{"n_layer": 9, "d_model": 192, "n_head": 2, "n_kv_head": 1, "head_dim": 96, "d_mlp": 384, "vocab_size": 8192, "activation": "swiglu", "norm": "rmsnorm", "norm_place": "pre", "norm_eps": 1e-05, "positions": "rope", "rope_base": 500000.0, "rope_fraction": 1.0, "qk_norm": false, "attn_scale": 0.102, "bias": "none", "tie_embeddings": false, "parallel_block": false, "init": "normal", "init_std_qkv": 0.0412, "init_std_o": 0.0, "init_std_up": 0.0412, "init_std_down": 0.0, "optimizer": "adamw", "lr": 0.00193, "beta1": 0.95, "beta2": 0.95, "weight_decay": 0.23, "lr_head": 0.0092, "grad_clip": 2.0, "warmup_steps": 286, "schedule": "cos", "final_lr_fraction": 0.0, "batch_tokens": 16384, "seq_len": 1024, "doc_mask": false, "train_tokens": 114000000, "steps": 6959, "dataset": "wikipedia_en"}
MLP neurons of a small language model. Each row is named by its layer, matrix (gate and up: input weights; down: output weights) and neuron, and shows model dimensions 0-95. Each number is 200 + 20 x the weight over its row's rms, rounded and kept within 0 to 999. A neuron's up and down rows have the sign that makes its largest values positive.
After each neuron's rows, "fires before" lists the tokens most often just after its 100 highest values on Wikipedia text that the model never trained on. A number after a token or word is its count.

L4.gate168,155,232,221,201,220,203,191,233,213,199,215,226,202,165,220,212,188,203,198,182,207,231,194,213,190,200,196,202,132,201,229,177,232,200,208,228,215,208,190,206,192,214,198,199,197,185,171,195,225,174,195,187,209,181,215,178,204,220,156,198,218,170,204,177,196,217,229,165,193,191,197,249,168,201,206,195,204,191,206,196,220,170,206,193,199,158,166,161,196,199,181,196,194,175,178,177
L4.up168,215,216,151,193,216,185,226,176,219,199,226,209,209,184,173,206,189,190,168,220,241,198,207,210,195,202,221,233,205,237,210,209,162,161,189,198,185,202,197,181,230,200,223,202,164,212,217,185,226,220,191,203,193,232,176,210,223,222,213,235,227,215,215,191,209,202,213,217,218,191,195,203,177,205,243,199,178,167,229,191,200,193,169,217,216,176,165,228,186,199,202,205,190,199,192,193
L4.down168,197,216,232,202,213,201,182,208,215,208,202,254,220,179,225,217,207,191,211,205,170,206,229,231,198,225,166,170,159,207,192,155,229,200,210,206,214,255,142,194,210,178,162,185,204,204,209,163,166,211,209,215,182,176,191,217,193,198,174,234,200,163,177,182,178,197,196,165,206,182,197,200,178,192,190,223,208,197,197,173,230,201,191,221,188,214,183,225,191,202,167,188,176,204,185,181
fires before: " |" 27, "1" 17, "," 15, "2" 9

L4.gate377,186,213,193,218,201,218,199,248,199,182,210,183,201,184,192,173,170,243,178,167,183,181,194,200,198,199,184,214,179,163,197,200,226,180,202,212,217,207,200,192,172,185,213,195,215,185,183,201,171,155,208,187,223,229,225,167,207,176,231,181,209,163,184,204,197,191,178,205,187,185,215,233,173,201,227,225,233,207,191,167,176,230,227,221,204,184,223,216,206,201,239,241,196,199,209,181
L4.up377,172,181,182,210,184,201,166,192,227,185,217,200,192,174,161,190,156,234,192,199,169,187,193,203,198,212,196,235,166,189,208,193,211,159,160,206,202,214,202,194,187,191,231,186,213,187,188,216,169,185,199,205,206,236,210,167,229,218,202,200,230,210,200,198,197,199,190,200,186,186,207,216,168,200,208,174,230,200,211,188,180,222,215,191,191,162,184,228,216,210,200,220,203,198,209,203
L4.down377,240,194,220,218,175,208,223,235,210,214,178,193,173,178,212,211,206,176,202,211,231,193,221,159,182,172,159,195,235,202,211,168,203,205,240,212,194,173,183,181,233,212,182,176,192,187,208,207,241,195,208,168,187,173,204,247,138,182,183,193,178,184,219,189,202,207,209,224,195,230,182,197,191,183,204,179,207,178,232,226,220,186,202,217,202,190,192,189,237,224,201,213,172,236,189,207
fires before: "9" 28, "7" 13, "8" 10, "5" 8, "2" 7, "6" 6

L3.gate374,188,192,235,159,224,203,203,207,220,210,210,178,262,184,181,188,177,224,188,169,245,187,172,196,248,206,189,186,176,187,179,194,203,216,205,226,176,203,194,188,232,194,202,214,175,189,189,196,207,188,213,217,187,205,211,188,215,194,202,214,204,211,188,190,186,183,187,212,211,197,154,219,231,200,200,179,245,200,187,224,202,192,204,171,183,193,167,206,210,214,167,204,225,187,208,208
L3.up374,191,194,192,215,212,199,210,166,206,177,181,192,203,195,222,185,178,211,198,198,220,169,218,226,215,200,205,179,199,193,214,208,195,211,144,205,176,202,238,224,221,198,195,173,232,182,237,206,238,214,178,178,193,207,198,223,211,188,184,192,212,207,174,169,182,182,188,216,186,214,200,168,179,206,209,195,196,206,196,183,200,204,184,217,187,187,218,222,179,162,192,159,244,225,192,161
L3.down374,186,196,202,201,202,196,203,182,209,176,202,211,226,162,189,186,193,202,204,207,203,185,196,208,224,211,191,190,209,172,195,173,193,219,148,215,204,164,225,228,237,198,190,195,220,179,196,190,215,221,207,178,183,206,193,214,211,175,195,210,210,219,152,163,178,200,185,229,171,195,193,185,188,199,197,180,214,189,194,200,183,191,188,234,178,205,183,216,211,181,189,163,228,218,193,188
fires before: " " 52, "," 10, "1" 9, "2" 6, "-" 4

L4.gate6,218,198,177,172,224,177,209,227,174,230,188,182,217,197,189,192,197,205,190,198,185,204,164,208,190,230,222,232,225,202,217,192,187,191,217,233,207,188,228,191,198,165,198,192,189,143,198,210,245,207,177,212,194,228,216,197,200,245,156,192,185,227,202,199,192,194,175,189,207,178,192,215,195,217,224,174,177,221,177,188,187,162,189,180,203,187,202,204,211,203,203,212,184,224,176,180
L4.up6,180,191,170,213,238,212,200,222,158,219,203,228,192,167,190,160,213,184,195,204,189,186,190,226,210,223,201,215,204,200,202,207,195,211,171,244,208,201,225,230,196,197,209,155,236,187,182,191,238,194,181,155,191,200,210,216,183,196,162,182,210,222,177,200,195,219,159,221,204,200,182,187,160,221,204,181,186,211,176,194,170,187,157,205,203,190,199,225,213,187,202,207,179,233,187,187
L4.down6,174,202,198,242,173,220,192,215,172,190,220,241,203,175,192,178,193,243,206,213,212,175,196,223,220,190,204,197,221,176,177,158,198,195,163,183,214,175,200,199,183,215,205,165,224,208,192,195,190,192,211,185,193,204,211,211,207,166,194,197,236,209,177,169,192,194,186,226,213,223,209,181,185,233,179,174,200,202,188,205,183,218,157,199,193,194,186,193,198,215,168,205,186,241,229,214
fires before: "2" 44, "1" 17, "0" 16, "present" 4

L3.gate342,193,208,240,208,232,190,203,233,211,204,216,217,193,178,223,229,154,183,175,185,199,185,189,209,188,186,181,173,154,199,193,198,178,188,197,198,217,228,181,193,228,183,227,207,227,204,232,213,205,183,213,213,193,208,201,210,190,207,220,218,195,197,202,172,233,184,220,211,187,221,196,240,210,225,228,192,224,209,182,227,176,205,227,160,199,166,161,187,211,193,175,222,219,191,187,159
L3.up342,211,198,218,198,190,169,214,181,181,208,185,198,173,193,221,217,186,191,222,210,231,171,188,218,167,169,197,161,206,237,175,180,207,218,212,215,195,221,173,214,203,183,184,202,243,205,202,210,215,206,205,178,206,208,200,191,190,199,224,204,203,209,183,217,243,143,199,208,205,175,199,215,183,256,219,181,192,213,188,196,183,221,191,198,184,182,162,239,215,207,182,165,226,178,213,199
L3.down342,172,192,216,201,169,185,204,215,181,208,196,205,218,195,195,196,224,233,198,201,220,196,216,240,202,193,198,158,237,228,203,167,203,201,201,219,204,198,172,197,226,198,184,207,205,204,174,217,238,160,203,213,206,205,209,212,189,225,168,211,161,199,184,226,210,192,205,227,189,167,202,211,168,159,237,178,191,216,204,215,196,222,169,189,182,210,215,181,251,223,204,190,212,169,198,238
fires before: "2" 53, "1" 43

L3.gate12,202,204,195,185,167,192,187,224,196,163,195,200,201,203,208,206,204,215,159,200,200,144,166,219,158,211,195,186,197,188,203,204,216,175,222,185,189,184,244,213,247,195,204,206,164,222,212,197,175,202,202,186,210,210,206,184,204,190,178,232,227,205,195,238,204,202,215,173,150,192,196,175,206,175,198,199,243,224,190,208,200,204,192,193,155,173,211,198,209,242,195,183,215,195,177,206
L3.up12,181,225,195,193,200,197,198,230,208,208,209,209,189,182,210,245,180,191,211,179,165,202,193,163,193,185,179,208,200,217,205,227,210,208,235,206,168,182,222,148,220,207,183,181,166,197,155,222,217,210,202,213,183,197,219,201,192,201,211,181,214,213,210,182,188,230,197,173,179,225,231,209,191,193,207,217,239,181,228,215,201,209,202,187,220,220,200,188,220,202,215,187,234,237,205,202
L3.down12,212,179,193,204,196,198,211,205,198,208,181,190,186,213,153,247,212,209,200,195,211,229,184,178,200,154,209,211,208,206,224,232,212,216,196,186,188,230,215,191,175,203,208,244,183,210,176,172,238,216,189,189,183,210,210,207,236,203,180,167,198,218,229,232,211,229,209,199,238,210,192,190,186,220,188,204,240,152,224,189,238,182,208,207,196,169,171,146,198,199,198,169,224,219,196,229
fires before: "9" 39, "7" 11, "8" 11, "5" 9, "6" 8, "0" 7

L4.gate250,181,229,169,174,217,230,162,222,206,162,177,204,213,253,191,179,191,217,191,215,158,207,221,166,183,215,219,226,184,205,220,239,216,216,184,244,201,204,225,215,214,181,216,214,226,196,195,211,236,193,217,209,190,175,187,195,206,225,177,217,186,172,180,247,161,208,211,188,206,184,173,189,205,195,222,196,206,202,212,211,199,215,180,156,178,196,223,171,221,196,195,196,194,234,183,182
L4.up250,194,223,184,197,210,231,194,194,199,197,205,225,202,224,228,187,200,237,178,189,193,202,209,153,216,202,198,177,208,197,194,215,207,201,186,206,206,197,207,185,203,179,218,184,227,196,195,208,207,184,233,186,212,186,200,207,207,197,216,214,188,205,195,224,176,183,225,201,159,172,174,189,180,204,214,195,189,208,196,200,197,222,209,199,166,206,195,172,225,168,168,173,218,241,184,214
L4.down250,227,198,208,213,205,234,217,207,151,233,187,187,217,225,210,209,205,173,191,197,206,206,208,217,189,159,184,187,213,207,163,202,211,209,188,211,156,193,179,196,220,177,177,184,210,207,199,212,188,200,217,166,151,190,221,182,200,189,201,232,204,198,181,191,202,218,217,204,200,172,215,189,200,195,206,194,226,187,192,230,176,177,149,252,219,195,186,211,202,230,181,193,238,209,178,219
fires before: "0" 44, "9" 12, "2" 5, "8" 5, "4" 4, "3" 4

L3.gate365,206,196,205,177,214,176,187,195,188,193,217,145,218,233,234,212,207,190,203,189,138,242,213,177,220,183,232,206,198,189,223,213,226,202,187,176,166,220,193,186,214,171,190,205,178,139,215,153,215,218,212,203,182,209,201,215,222,170,202,201,211,242,207,184,166,209,187,196,199,215,188,179,189,219,198,229,190,197,209,190,241,187,199,202,217,177,223,149,228,204,219,222,175,226,161,199
L3.up365,194,197,177,206,219,212,195,180,221,185,215,172,211,227,204,172,229,193,195,191,212,200,215,186,214,180,207,212,197,158,226,200,187,218,230,218,190,212,178,213,189,204,170,191,225,206,215,192,180,184,208,231,178,199,202,216,204,197,191,212,194,226,158,218,186,197,193,196,218,230,128,199,200,179,156,169,165,189,197,214,198,202,230,241,218,170,205,177,232,180,169,180,198,214,167,202
L3.down365,214,200,185,198,224,233,218,173,205,223,192,219,210,201,157,196,212,208,198,191,244,202,229,223,189,183,190,183,197,177,191,174,169,199,235,217,195,200,179,203,190,232,182,195,203,263,212,216,146,184,206,203,171,180,183,223,229,214,202,228,178,211,161,235,189,207,192,193,238,240,154,201,210,200,178,169,184,169,206,211,163,186,224,233,208,193,176,182,213,182,177,183,212,203,230,209
fires before: "0" 14, "2" 13, "5" 13, "7" 11, "8" 10, "1" 8

L3.gate143,203,209,207,182,224,204,222,209,186,180,160,255,218,198,195,219,213,175,168,190,208,187,175,199,192,184,193,205,220,246,204,218,263,191,193,191,192,199,178,171,209,179,225,206,239,165,201,211,205,184,198,198,221,177,183,198,208,182,220,232,213,205,174,180,226,179,206,192,183,200,201,195,153,191,206,222,216,170,172,202,201,192,222,197,195,216,191,189,192,216,237,211,217,187,182,181
L3.up143,209,189,189,200,234,164,199,200,214,212,175,258,212,184,229,193,223,175,198,150,227,195,202,201,167,179,194,209,209,221,177,194,217,199,174,229,197,209,196,183,230,174,220,197,191,206,235,164,207,187,217,208,224,178,196,209,206,184,203,206,210,203,182,145,233,209,206,183,181,220,195,176,197,202,198,196,196,211,174,234,188,204,202,200,200,197,181,216,168,205,205,232,216,194,165,199
L3.down143,176,184,206,200,182,197,192,173,218,227,197,229,220,168,211,194,206,215,215,189,212,193,214,182,209,208,176,198,195,211,157,204,185,199,162,178,177,183,216,196,183,213,188,231,204,239,190,182,161,180,249,193,178,185,227,235,155,168,198,219,211,183,213,176,217,179,202,181,196,211,179,218,228,184,218,204,187,221,196,221,156,221,211,203,198,204,206,206,224,212,161,203,222,197,212,211
fires before: "1" 50, "9" 22, "8" 17, "2" 5, "7" 4

L3.gate11,210,185,189,190,197,237,162,238,181,176,209,216,188,203,201,215,207,227,183,151,169,198,224,218,230,234,222,206,192,212,187,221,220,234,157,247,209,184,230,204,162,214,220,168,180,184,187,233,210,188,201,193,186,171,203,199,218,188,182,187,204,198,199,189,173,211,199,173,195,158,221,179,225,162,201,210,191,173,195,153,235,207,147,179,182,199,199,217,213,188,207,192,209,211,197,188
L3.up11,179,212,187,197,197,211,209,168,200,170,197,228,193,219,139,181,198,197,209,192,192,202,217,237,196,199,212,199,185,213,186,205,189,218,208,207,199,192,204,199,162,202,224,211,215,186,213,232,172,209,221,220,224,209,199,221,200,231,212,205,176,214,225,205,206,210,206,213,203,221,215,218,173,194,210,200,212,189,208,187,197,180,175,163,196,232,169,210,237,182,179,226,216,206,176,223
L3.down11,204,191,202,208,190,213,189,229,241,165,204,178,185,206,231,187,188,188,200,214,195,170,218,197,145,221,184,201,170,166,194,199,186,194,250,197,192,181,199,210,210,198,247,189,219,194,220,212,209,159,205,189,204,238,198,173,245,213,203,172,162,233,209,200,211,186,170,214,194,216,218,224,214,216,202,166,172,203,221,208,195,179,172,178,195,212,178,170,168,206,196,168,188,194,217,205
fires before: "1" 34, "0" 29, "2" 22